config = dict(
    d_mlp=1024,
    qk_norm=False,
    init_std_up=0.0254,
    init_std_down=0.0,
    lr_head=0.00343,
    final_lr_fraction=0.0,
    doc_mask=False,
    steps=7359,
    dataset='wikipedia_en',
)
MLP neurons of a small language model. Each row is named by its layer, matrix (gate and up: input weights) and neuron, and shows model dimensions 256-383. Each number is 500 + 25 x the weight over its row's rms, rounded and kept within 0 to 999. Numbers have three digits each. A neuron's up and down rows have the sign that makes its largest values positive.
A block is one neuron, or neurons of one layer that tend to fire together. After each block is what it responds to, as a language model described it from the Wikipedia text at the highest values.

L4.gate126:484496488479511524477503498480521482491482511536557532451500535495480524505490535512500522493505498456536466463482511519507512456510446436491480493466514532487514496521517549501488473505524498469513534507480540496512486475500448484469466478517515475491467498486501511512555493507497495513482552494495498514503495465466495470485504495495486532471507453509488511534514511513547524521476
L4.up126:481489460497514501478489494491511479531483489529570502454477470503435488446506514529525515500484530500524485489474484481489475423472551508467501492491465499488491451514542463503500489493492485535519493480506494531508470504494513481537545489452531501533513470522511481496533483488534495476527530510533498506537484510517464470510459507513467524503539517511502489486495479508500497490465
L4.gate323:487513521486469507483472503528514499485493519488479514496514526490484475500475490512503553504487511488482515469432493500446494487510442503459504525521506487491513507491497543519482462475534502514522546527450472502491443474516490501483495466459461533502462502469511527468504517513506499493514497513462527445452531518499522483512525546555455522502513526488479482490492462477506517492504
L4.up323:455522523495505514523471479507468526475526466535461498500552511483517526517499466469531499525497524523499523516462533483459503527508529495485499509488507523505490530503463497517514488497495475463498531468512502521490483515498510525498540536534462521488480517541535490473523459519520520529474530477493522475508524504468527516516468496504464521503522512513494532478468528529523501477443
L4.gate394:520554484467468527538528538517490479477496499492495501493521503483557536487508524547494545522463515474511468477468490502499520499530505517544484491533474516438475489491507501498485457508456507526482484487523513490510502493524531491514472484502525513496485494508475482490519526522462476455493499531479506507484495479489497440535466491499482511506532483514482517506533470490475454534511
L4.up394:483525521456526475467490486474488518464521473512530468478466493512510483512487489524531527506505508501477497486469522508513427489477472467482516469469474486496505483488481482488505492489503518548521502492493546462518502460529484463486492500520500520494487498447491490480468484481519532502508481514475475505478484484477512509468562515493477483504515506469541439471538508490451517491483
L4.gate484:478480507445483507516480489466536505481444495515513462482553573486475576536491517536459537490508511554463465524489481522526500482514479559473515505512496529448507503507467497477514495503545515491458493512532460436473489496511468525529507522446505478504511522478521485488504511474495497490439477521498516508457486525504558462462455503505505473485507496503526486485531497479511523518519
L4.up484:505466489512452510504466564497491544483489464483506518497500489501546499490482532486541488502510488474504538506502496486526517470462485474476475455551508519524500500512501485502471537541544525473550560427560509521513500473496469527514505507528535500479523531487521519518511489470529484506476507498520505522510493482477457470466510474503513529521509497511515501546479480469507454531514
L4.gate781:516516510518450504484501519509493495485516528506501460510485446514494476473491491498500493494517469459517493546501485514493536504532487509493480527468536503513503511551493525538442522473493505550494468474504535476501481522505507456505488496509516528499506563478502466480490517546504482531507474498506494486464510502451478483482455513524457477477532451497508513481524446539520485508488
L4.up781:454478502518531466487510509484472467482467503489500495519467504495481453500455500481474495469504539536499558528487495513474514492524524468492505539527529546497492516482492440528511566481505506462502518501484541467470506511468502506499524525469470509479478521457491480472558448476502500531507489507495534508502479473465498454505461469517479513511521508537500467526493508484468514483496
L4.gate821:534471496465472524504479518520492542490486519517526487431483518494467535546477506535508523500487503457456527519502489483502546466505511503505486515498473470503532496519515536523463509512455507506506540471477497460557496561466522531491512534509458501460479471464536490513528483471506525505480491525509500461498458476512495521466549545534521496518533474450466521497464480472471513504481
L4.up821:490481535448531521461537506471487485497515453495490494482495540502537477508537493527473543477539535479487485496530501511484476524533474498445507528524498514490501509508490518489508478515523486493520517513523489446472469473510470486528497474483527475509514541431514472442513526514536491527508516497475468471475503453458451515537508506541470503500514470498510490511476467501512467499525
L4.gate887:535466428507492504470462520509521458572473550516534525512494503519476439486532512529519516482511471519492516503453469510485477497550495494478537512488492492521493483530497514500475498473481499512540504473492492473477490514482508460486435442489485492469459448530512478502497545506498521535492475492486516485476506503504496472492487502496514540449509488528497477486467542471532499508494
L4.up887:525508480476493464539527515504489465489512497496464481469491497475484485479471485505504510451484514512517499508465500493501531484541476441494501525526489488496512507545465535484495452517499517496468488465496479505510496472504509498488508506516474466522522514452505467560481472514481520524491528543482525500487487486475503503480479523527556527514482493507435520463508496496517458516485
L4.gate996:496543522459503471547502524516477492486522486506475496500524546522518436461509511519502501513512541524476477491478475520457459491524522534499513470491540491510502460519494490548476532517474539506490488451544513507494515534487528525476547509442517482507489489472502472499501481485486507511511487482508480507492570489498502480538492477518473492507481505518485452495465455481511502511559
L4.up996:510518516507488505502475477516467478482531496466482552470507522562461516522499511466494500508498479455518479540470505525493461489503535517515491484489524494458500474484512485504510435510491498507494501493503517478514444489489518490494476480476492490500481497511467499497511510521508524504466491534481506498532514513503461444498465449529505499521494498520524485492437496476474489513465
Inner pieces of names. Second or middle subword pieces of rare proper names and short codes, often in tables or lists, e.g. Mal-aw-i, Barn-ab-y, ES-P, CD-P.

L4.gate295:502542492507504495518533478542501554522506511498506497514515453530493504476464447492470510503495485492490490512504546495548529504510510503488558535456478478489457492500531489472492504514497510527492463457488514524527501554524512447493466492492469521505505515440501524527489522485509498543453490538510528522502437467501558502473542465513467503466512505476502525493496508487505479497496
L4.up295:483478554507506482519453498515476508480472488496498460510498466542503519481526473500489455501507491484469534470497487484533464526456520476484453512478443508487494496489499508469462506513532487494505495492506511501473483524464510488492468497470511535471472499481502530540508468475467490471506498546498506492540523514513556513455475458530515488539516468518479505513463515503496504491547
L4.gate299:514491510516540512548527536562489534470474490535509497512470502471503560560509445517503507477464475466543491503469509475513482479517480529471524496502571514533484523505499477500501518471498465505480502499494435441485510493514486490487503496501479500498440519471498517549506538496492551452498500522490507478474500502489483461480508511517466501476505461461531473530513475505485528520480
L4.up299:509488497466499510459496528524478479533507457517527553520501469519500489464495511510498544489532495509475491517510443446484503518444532478488479504456508516543505489538476509491511538488496469472480482537563480491471526546470519470529526521477466513476499495481478504509477486497517472495517485504513464501534520489511553523510514477492494538486492514534494499436524523497513512493476
L4.gate575:512476513460513519446534465514503528523478497488563492480514481463486498485526479472494559539500480473527495479477482509478490523528507473513529496499538477460463510521496493518456457520521521493503495493497473501506458477533452497511520439494484520487494497527514476532484458532451489514473459487471521471528536452459535460497499528505475506481517475504539500531494492485499521512463
L4.up575:454500519444506516488499546533449523488470520511462505522477481478449492502550407556509536458490505543509557503502528499493528503512547501495482533462514513494461495529475494469511491494467510506476453498549515582516502504498529492488496486497532550490533479478550508521523502474531501501511507480475479497490497503485520470486482484497550537493506514523501471530542525477485513489471
L4.gate693:519506509475510490462468537503526514504486543473472513469525461554496493512524499498513519503473490491447507500504538500522495500529478519517522476519468535479489504514435503466500515498475487518486531462527524485499511519488457504559537457513493510541463490476471510518527497478556484512499474482526504448474493529520509482528495519527504523455487492482491523510492481520517464520531
L4.up693:505525498472493510524506550496481522507480466488531511492521528504478500462514492540495498497513486459532475527465495507486509502493521456466457502542503484540494519526478495504510541454502526549487503499529501459496485554524519454497509536536471516447483484491504502511475553559504493477437497501490488511514510497520498453462522473516483499473508466493455516482493535514526514517464
L4.gate708:551516505496518499497478526558489484521452455534484502504450474501512507469525487548496561496482527469509503478490523515485554504534520488466510513519494522541502529522490474519421547504501501516480464465515470488501452561508498497551485469476445496507488467494500547463525474518519513501467534509486442459527501514464524489498505445500463510500468510501471488485543459491496508489480
L4.up708:515498475531558517504490502479519517529540514538512434512473495452515530513513521501454470548476506503452470464493552528511506542524470477489504481482505532499468486461512492491518497471524497512471475468498503482488550534527465497496497478480497479517533473489476519543478494554540511492538473487521532519502509460477500489489515471493505548520489494483524510496515442511509495521494
L4.gate794:514527508530488498479487511520442519506539505507510480518454426494477486507515472491462494512505421479568517489475522495497506484527501485495527524486545525482560508499526489509468510513532521528484496473504490474477497494531507503485456496532522511520490501512489500508501531513491507502474481545503521463536534478567443503498486491466500516482511476502472501494502463516564515531505
L4.up794:474522517516528497536518525531479538514484519582512503467496470477506496501506527509466507466528556482502518521492510476530512492463509483474533471470491497506488535508476444490472485483521464528457503518501499542520530517554492487511530487451477518497516479510470504533462477460459515484514495494528462465480537477539500532506515469520491490523510493530529508481506495524469477471480
L4.gate905:517542495524499482500504519499489525464489485528456519454511472493462511484525533510531503563533488477492478458488500501485465500494488515491492491511511463457468486516476491494531498513552511462478500471504483516425550514490486532505503481535482527510530523496498484514477507540528515508447486462485536446474484491490501522537486480438507485521489517475488525468506505491502484487429
L4.up905:471488470494466512543489438498503531464514526511547458501524537506489527485516485472518521513497493509493495500518504448498489499519522472502499523517552516495482486488449552519488506500467509508480510485479488508490493487521472502470493446467464548477499526489519519488497537484502498474498518570520503483500507505457521509465498479469451442481508478506520485515497444503522493516469
L4.gate976:514502533505525508509498518507475489496469457524498507532456460484489496469514465535453543499524524498516468473496492500463474500509528471489532478498514500516522505535479473527484501493518548513470491500489482487495478494447476507528507506485422500513479458502477497491489495517532463531480474509539534479532520530521513471490493463554512467472536459508491458531469462511534479490484
L4.up976:492496518503513516453501492521499530501476518480494527514493456479508544491527449515503496472499464511482492494503493513505520460483478517520565499500509537476461500514510482533478498502523459491479483507551517491531527455507490497517491514466517554485521503488496503524537531469516471540464494462554505507531483466517508493491522496518524477508498521465472534468505529520490506519477
Mid-word subword fragments. Word-internal pieces of words split into several tokens, especially "nt" in Continental/Intercontinental, also inconveniences, intermittent, versatility.

L6.gate72:463483493478488456538556474535484512510483534487491562529486488489491489501505502550481498545518504451469545482535502480520488520511529532469487514491477520492514471528524491519469466528492459482510495516504497482489451484449494500533486500454509508487462497507511524468526468523475500506471515496478504514518484518516488491538504512487494503453531522533484508505524491497474482492528
L6.up72:557486542456505449476527517486494512503482522526524517480518527475479537503527510512460476493466495519479479488502499449495478512480460488501469473516480538478527472509512492510524509508476469519500548500513514488530504507509496477495478530501512518477473495547489543494521519485493468457509499520476476555505537458471477497496526487500547469500463512554454495501503527498467542519550
L6.gate212:504471506520428496540507507503473472554504536535482497527485517492492529508508525485500494514474494473487555473495525554493537424533489502523503481468485478498520513493466503496491524527487562536466513439522509524505476543519527472513509493481499446470528535503494536414504514507465524521502481554440521463471512484475521490497492521497456505503488507509496485511523467497464505517527
L6.up212:456472473517449485493543509507517534503453518560502478524486531495512489494484476476502503473525496493491483472479500503462478484484515501485495543510525495524473533529509494500479486452511518496505459496481495479488503501488509475561438501507531482444478490537485523509442500527510477468510504486531456479531526537523491529513492497469497487521471504501468541539502543470473465476512
L6.gate402:528498450465520526465533458525486469563461485514459500526493511506474503493489525537489516540409542490526466498514490467479517484489521518501496488500481490487546509511496486484514530496432503466487541480500469497503509475490492512492490471486516491483458499509482541503477494497486506494500490516502505509469509520517514514504519494560500545522507484492488508511462509505481486527495
L6.up402:502508500469498544506504470525507535494493492470508473508524527519519506481489514494505543494498501476497498498468492530502524486530524547510507486532535496501437492510489497455483523497488490548468542533490484531504475488548483450450521513502505531493509477513480457450538511501475498515501485505517528501531535448481492504514472487466513497463514497502571522459513495549492453507494
L6.gate478:528478486496496474517537541522504503547494487488488513542486470501508526501512473471510514464487454524480465506482504425538499497529510465523470459499463470520481524519482463485515448459497524541445529508494466491514496526518512487460519490471477505518521482500496510536508528518490490483523487522482503440497535459472508501495484503469487443478499479464470481498467447472505512495496
L6.up478:486504499532461509495540511473479527527520507512483460527450493507518503533497489480523495442454485552499461462522526436481497506511501456491513474477507481504487523499498509455560455479520496489511490528508468513469482496518534540470480468473515506513535461504449501537508535574477483483506512486517540513541551470493491516521490517519517455472483470515489489493522535518510518507474
Sport and activity nouns. Tokens that finish a sport, activity or sector noun, mostly in sports bios and tables, e.g. wrestling, football, tennis, poker, playing career; also business, land, power.

L7.gate3:526475485497492526470493491511515486485507510501513530503520491494498479515505516498475510499478475527514501482508518491531515555498503470468489519490540515501550483535480496539463503532481468468508549516490457480475488506468485493472521516512514498543500500436490500455448483489504520448507472512501458458457523504462471490491464470502528497485509477469492529503499486516500520484551
L7.up3:489497502514538490521512480471525504500489516510480483504542530504496496509471525455477512510507509484512529519516465495463502545488494506479479508477520528482514510546537541504439472547507531496488473509502516494484491528464519509485494496488499486493501482456493520465531489462494470492525508488511489511488452492482443496515521495480458489428478510511473519476497503490507529489512
L7.gate324:499532517467493562525498472506455493440453467504515520470501508511501472500530519495490498510497487498552494505485492504522459505484459442462484530540430517531510482505458521494500491551523537514517483514491504414503489483520533531557500496486476544501453497408503490481496441463471517505479535494523513487474508517493505499516464515510480483505519485518491528472469485521507488467495
L7.up324:497475525525554560501488529485494499503503535499488499504517523505516520488500479469532500532515475466508495496539507484517547543514481493472541529475517481468513519528500485508493495524497494497501513517550540510506436521466517500484529465521571477508523506470499510513447528513489516528496460546488513502515525461479546513451508483523539500492488490451551490500516474565476480535535
Mid-word subword fragments. Interior word-piece fragments in the middle of names and rare words, often foreign proper nouns, such as Manko-mb-u, Sigü-enz-a, Kas-ug-a.

L7.gate367:508488500477544519484517496511490513497492456455497466519505516504499507516515494511513535472496525467550480521502469501468532483493532527515502465470489503508519542491517478507480511471463530505518534501478476515490411477425522441485506516508509510485528504513503511476500508529465475542495521468536460462494522504481484516482477478521489481474548487457494518499528472534509494520457
L7.up367:473517533499521530515476574484545518485479538508465534513488486486498538498499450526514433525511491513500503516493543500483522505482506517489516483464501512495553466498480500468535532528531491529498465511554520506501489499494496550533534510486536548511500482508513499491457454471505488524506529529544534508529548506478490496473495514497518489501485515538482491514481456532471520496480
L7.gate703:514514543500547518491485544478492517502462486528527499494504485526530505518535486511514509477508504508518506513535541498532490495504533488472511490505511511499563468513468485517528489503507532561469521520462482533559481503505510491496487502468493488463513516513481493471458508512537504475497502474519478481554480524527445504497538514496510495523490475535460471500528454472545520523455
L7.up703:503506521521511475540468498504493516528487489489498495492498496515468491489522494458480503536469515500455472547515543454519516540517527522507510484511491504527535503519465489500535548494503510554516501486472520511450493482532537528504493487510468524465529521498484531524482447480507460478491557492497455494486483516523471521504533499554539494464498482473477500517485464508504484478504
Mid-word fragments before endings. Interior subword pieces of words split into several tokens, just before a final ending like -t or -ce, e.g. Betanc-our-t, Res-our-ces, ser-van-t, veng-ean-ce.

L6.gate815:500501513502505468492542463487500508492480503531528499517504518498499524524506490525533480522498545434481508522483542471466495457537448542521553477460524468482500463535493491492510532536467521489437502508501507509502483558494538437482467487471459504490484514511482487478468488502491498509465509512530545497468441491506518463466482523483499502499539466503495472529502446542496485517502
L6.up815:483469482502510500493520489531519494483470541552485526509504529458527496518483472506518551494488502475523530530511485492513527525504508486494514468482494517531525514515574491490496514495517513477502508508466498489490477510435499456485509448517465481514495533492549491486522448505486492535474510504487497493506494542548481515531478473499571505527530478475487513487533525497464485521483
L6.gate862:534545506518508494501510515537482515516476497487477511522485524468486498521506493474518510543512495485529537470490475504421506489495492517544497526484515501520508513499523528555489511496459501531439467497488512480470495490473498435504494507506499505472485518573493501546476470509507509523486473538523512496544522503527491484479532465502522477516492518500451489466496486500493493472515
L6.up862:514484536478520509501476472557491507482457492496473474457502469493481492476475491459498485572511477471508514503444529493453501503524472503525474527514498496530529544496502506511472502495529496492514516481490479507529550450465501499500475513509496518490495538512478558469519516489481534546474513491539515500512514520501474474522495520488484509542467563457489509478453505500505440511519
L6.gate881:466465510526490493502505454514509456545525474481492482503530496523561492482511513477490512488458550484526525474513490499456461463505563445494477514512468540486482489540479468491468499530501497519500502469453472515458458480509516526506489491472510475460463509466527500516483459506501526488501495515458493499545453482521499464489537472465495506456498476491466532486479515466536511523515
L6.up881:481486496489503476461519479510501535512494480492517487498487494506526514510512468499485505503499562509503504492516486496473555447460512452481434482503517510472438522509485481485490494512516518509504505461470513543501486486497491480525514450468506484466478530551500467511469512466496507481503483463434547513546480490514511491451534497477471498483494503465465500507544534438513505464474
L6.gate908:491508533523464516511540473500463515450496514516482486501500463547511491491495524503497521494489474531522541519529538493531512483527507438484562484463508491457507513513529505489450530524499501497515511495514493471527502563479486490457512473540537541494535481463555486507485528494485527491472505478499532480469508520518452490493501486524512488530529524499534511523490445561463539476500
L6.up908:521473505516518483464498523518478522504503491499508487494525499475497508570507485487456507521460487515466475485453525465494493497457506486532524497476443486536443463530482516528475502525528516480480523497481491522487497504452499538569515525521520518500498461539480508490541511503506529466495562510464523497485474509496445540500493464472499530529534472485528496541509498516523480501496
Mid-word syllable fragments. Word-internal pieces of long split words, especially "ti" before -on/-ve endings (additional, repetitive, traditionally), also "lit" (liturgical, litigation) and "ten" (intermittent, sentence).

L6.gate219:494506486511476512494513507499459519498524441498528509522538504494473517445497502499490534450541527521475509510503513454522492461538463473461490504492518523500531486535492486471493480493468483512527495475515493454505487467507495487476496494455517488469501474515558464486484515533507515464502482495470496471490481510480526489510508479515456498512545477431494481508455494523524538512484
L6.up219:511478500514430497534509487484518501505527436513539504470530552487504488507499516498505514478472552508510472512498482487527493474521476476520525540535480542458474502506503453507477486505476517487500496510481484454501482511492443520514523483523465474492482508514510501511508499493462513517524490492502503511513518441538475478474473490500506502478556471471495521546448478483491541495510
L6.gate277:524515446476498497478491481502473527460483428479517480501536472534487488489513470520515517502521526469482529527488492478542537521559503479462495523499488502478502521558521519491477509543500504529531523477487480469523526500501505489514479501497478516508501547461467468482522501472491612479489455498485508477474502510524494493460491490507473521553517512476510489490493486450485475467539
L6.up277:499487537481488547548456491479501488475518471500541512512517527491534525518496478480511507474511485501539495492477497480509498500535450499518538488496475514453505458538482494505490477540519516552521481509471488463512507521482481485524568496492531456559500492412514482544540476514503515518507490499429523483426488453524461482493493513506499480521524453509497519494488480505528476498519
L6.gate918:504511495523514478557492536509447510517513501495512492477506479509558536500548457541523516482532498502477482502484521475515513489493490515496509476450494509531498487519474447469481512507462529489481466475537518536495489506519512487516486510470514462505463471489506526506505479559492518501458473482460528472504508512462527478472467485485499485527529515458470460529483500487505518508489
L6.up918:487533478497502509524499481509475526462520473482523478497503539504508490484502484522535458496525489509521506557477506489532463481532478555481459488509475531504481511536480456482514506469504504519484547500521533455468501552540517497510486496487479470459483488509506531561492516521466528429488491506488506471471491512506497523505473453519526477501534498539449451497509519505548501502503
L6.gate946:499507467481473515508507511481540539466480518530508519494505523513487517505483557514516535508512510517529453525511480478558528518547444515474500512523544526490518501512494488448492460523498490471520522521491517533509476530497474534527496521531514490505485469515492506459498482536509498488478471478456500525477516508465481489519525486505509499454493451488490512520546531470485547554531
L6.up946:462537492506481489471505521492468505479517462487548529482539480520480545517500466503527476496502511525484450499507518538512491460514512525465487517496510464519490498461505486461545484509519541492518521465498512525504472524497519463511497541513518500501444506487532493459520519471488499478534535444470490515506492500527501445515487470503475505483529505440515516517467480521548489495481
Mid-word name fragments. Word-internal pieces of foreign names, acronyms and codes in lists and tables, e.g. Ke|iko, Ike|da, ZA|K|SA, AC|K|R4.

L4.gate56:512521554497464491509538473517448528470485510541490520492498464556457519504521443486511537476481504517504536526515491541518498428490523475498512506529494466488518505524513483523497499494497528496448503498485522505534519486510529465505481483470497490530484486492540543531489503555528504538492499522488537521542493484478513509509444489524468507507519531505490476513528517479514441548518
L4.up56:483466491463489476495524499520495511553495502495464511486469456533498490452503474528514512501476507525497458461501463497436482466519470520531481456494553489486466489500510475533501513496502531477504489521520492489488486498518536482489504537492507519528514493560473491495474503537511504542521525462481524493527503486487520495446525487473500489479508546481480495473492512464532509462529
L4.gate121:494476545499528543513517515508492460532503516527514456502506492463477510505482515524431559465428505508516462503487515526499518505515474543449490472491508508525514520514556496526457520508486535537503521518505500484557511478493517477448478512519539499492507480539490494478498458533478484516515495479502485505454563467534501478504482533471512519486503520472521466508530495518517488553500
L4.up121:503490476490502501523508490489518477483488539515481494486522508495449501504524510480528488512513504492525497465519506487493525505505488518496565483507521498517487484509503478467475534464523497481542466525503498530490502488505557477501519481453492500530510500463488489496484501500493507499501529513536526498541464525503493496565474547487502475546535502488542444502532486462470488495479
L4.gate170:507447496470435533502498526538481522527481508526485485459470501504459514532509500517500475489510479476536479501471523480497533494544494498502513532462475501489487491535523450493495481508500509488445458507473504528472489506535501524506486514464520497476503488499471539517521489509536499491482483505481523495524525491506507508451503469479509523514512494521517458479523486511509464502509
L4.up170:509506528479503460531510481530545508518470505473486528471451511494485500506517483499512506464481486477428512536534494511517523509481524471486468523539497507507502490514488521504483527546501498492527531498492465480483464487507488519504476472509491488488504515519512547488502451510488529457542514520537476469489514508522515486528490484497466531518479505480496486503481520473507497488549
L4.gate597:536478527510497530514536511502473480511488514524506503489497525461486513515509510486520533454538497505522455521490501479510502476483520488462429465465486520501552488527508528527487490500547507497450528462528491504500510512474498457503469486512518529515511496536522495501525515544481468495527545508492483461492460518499496476493481535503460481494506516502475505494493510471486479532461
L4.up597:525474504472520498517562508525498473496473492539512537487511482497497489515503480490516503489497487485477506547518489493501504490491493526493537481494460486513527523426492492476467513513495513530480476460516451464503508488553469530508494521490496487503500495537497498472476500490527479481488458477477458485504524537485449479478521497543476542484481489474514496512463496493498470499528
L4.gate659:511467461482460494524508467548469531542498459517498497490523473534495490496506483466491506471465481525463459464458518518476511459523492458524490471482479507472443493517549468513498511518486546479563492502499456505503532538508508488508456513505487510484525480549530513480492508499479528519495488481493510498477496496468500528494508457515529476545501483489477504496533502483490460521507
L4.up659:520524500510496489515501528481505504488504470496453498541515467513521514489511494528485519479498486501521495519495509533502494492473516493516534528484491455533514459525531502502499518563499514492521481481488438494528485493462508524479478556512478517502530510521485494500551538525494493508457496506547595509479478542491501515515495495512485510471515495476498494526454519462504485525491
L4.gate664:507521466475461502482506478564490508467452460513517502493501499500464485517530481495467509503491479480478485493534502505516529505508501527524497509480507489480500499511506472508479523451469511551522524501481464504507475490523448550504499500509476467536483571493537549510476509474523486539482447491482545518494533516447484459522465523513483513443477529449505488511546484524479509486481
L4.up664:523498509513490521517501518522468484537531518485485487547466466493490513459517468490539493507495509540492482499477526504485528460511515501468556542496502521526505531528521497492486524505496488465534503455513468490490499490487545506535515475500507518472502513478500559464456464542489486501483531480517498513556511508488438522466446520485476489497477488490521478457533468531486475489445
L4.gate729:518503485456500476497524510523483486570500530529469485516530489490498461452483484489530497485505471481488499484474498489508484456500545498499472507505540504469478501489454490515448528459470483485500533497446545488512521511528511545465542449461489473541525492498481541484514445482457520459513486505497492453467521462515521474528475489515476510533511502508491516504475466489481492543468
L4.up729:465467451526470524465513482496510506477488495490481486516511464510502497474509461525496507507501520495507562516568500500477451479541528448508520502465484513481547469524538532446492509513472517504566508533484504481518502505483487501540550491482499483479510495503486510525456500520518509531506532503493508515465498508469494500486479471493475468470550493561512496485502486444498512509491
L4.gate848:571519517528493489464544493512471518473521447480490501501495475506539498502530454513494497499502468528481517478482488485501543505493474486463488506467468484508502476507543461501448517477477494531495496489479476464499458490493546501527509433486436451487498542509522493499453446481479482501492477513550512502509533491471515493524493486497502538495524480470522481514452450528488497469531
L4.up848:509539533520492508492438484460531495491488443499554460477521485516475532522516493535518488512458468525508523524478537513471507488465450525497522544562518478474530454511493484530524483508479460501462521504518557503503500486514475502486526458542475480458490478476492480465506516478519456500522479483518543487509446524498511482480497529542511516479501511484516460549504486500529507471511
Performing and recording words. Verbs and nouns for performing, recording or playing in music, film and sports articles, such as played, recorded, portrayed, drummer, gymnastics.

L7.gate89:523476464535477513460528454516481528498490489519471481504506486539483477475475486511508544526516508489500494496470473476534500489526486495479488551507510500471536482512466516509489491452514508469480497494486505475517511497544514533533472519488517519509532512536506477486466501515498510490484511493529509466500501517504496461504554488533493545523544469484499516536475468505532522505487
L7.up89:480502523484463503513501500499513527501486451484515493536475478515539496489509457492518519502490503505488493488522529470488472473447535481439518536506504473508497492509494515471505523479511510464475469531506462533529496496486487506517531555503512522510511518505518471498498480487524483487501502505480511475501490465529520504472485506494545467465517536531483506503524492514482478493490
L7.gate624:500533468508501538489511495514501515518489539501498480515517520479452479491495511496507518509531476496482531485558502503503514494483478495520520509502500517532506502534514497519531520449494499489519499500517477550551413482492529484493526541469496463502476486548499540459458476520530500508445485457506470515479547479527531468504521505487486496496510513440552490514490517487528479520467
L7.up624:570476478449486454515507531515492510509502505471496485501481501514500488532521491478495485490450462488469506476503536507487510521492507482509496572515534541484527519507526513488513529483479484507478474439471492496504523483481516508505499487474496529514463523517448546528476464471486486555465537486497503517462508505501498496481507527489474502539493548553482471461542515483535479481544
Music genres and instruments. Music genre and instrument words in band and career descriptions (rock, piano, brass, rap), plus other entertainment words (radio, film, opera) and heading "=" marks.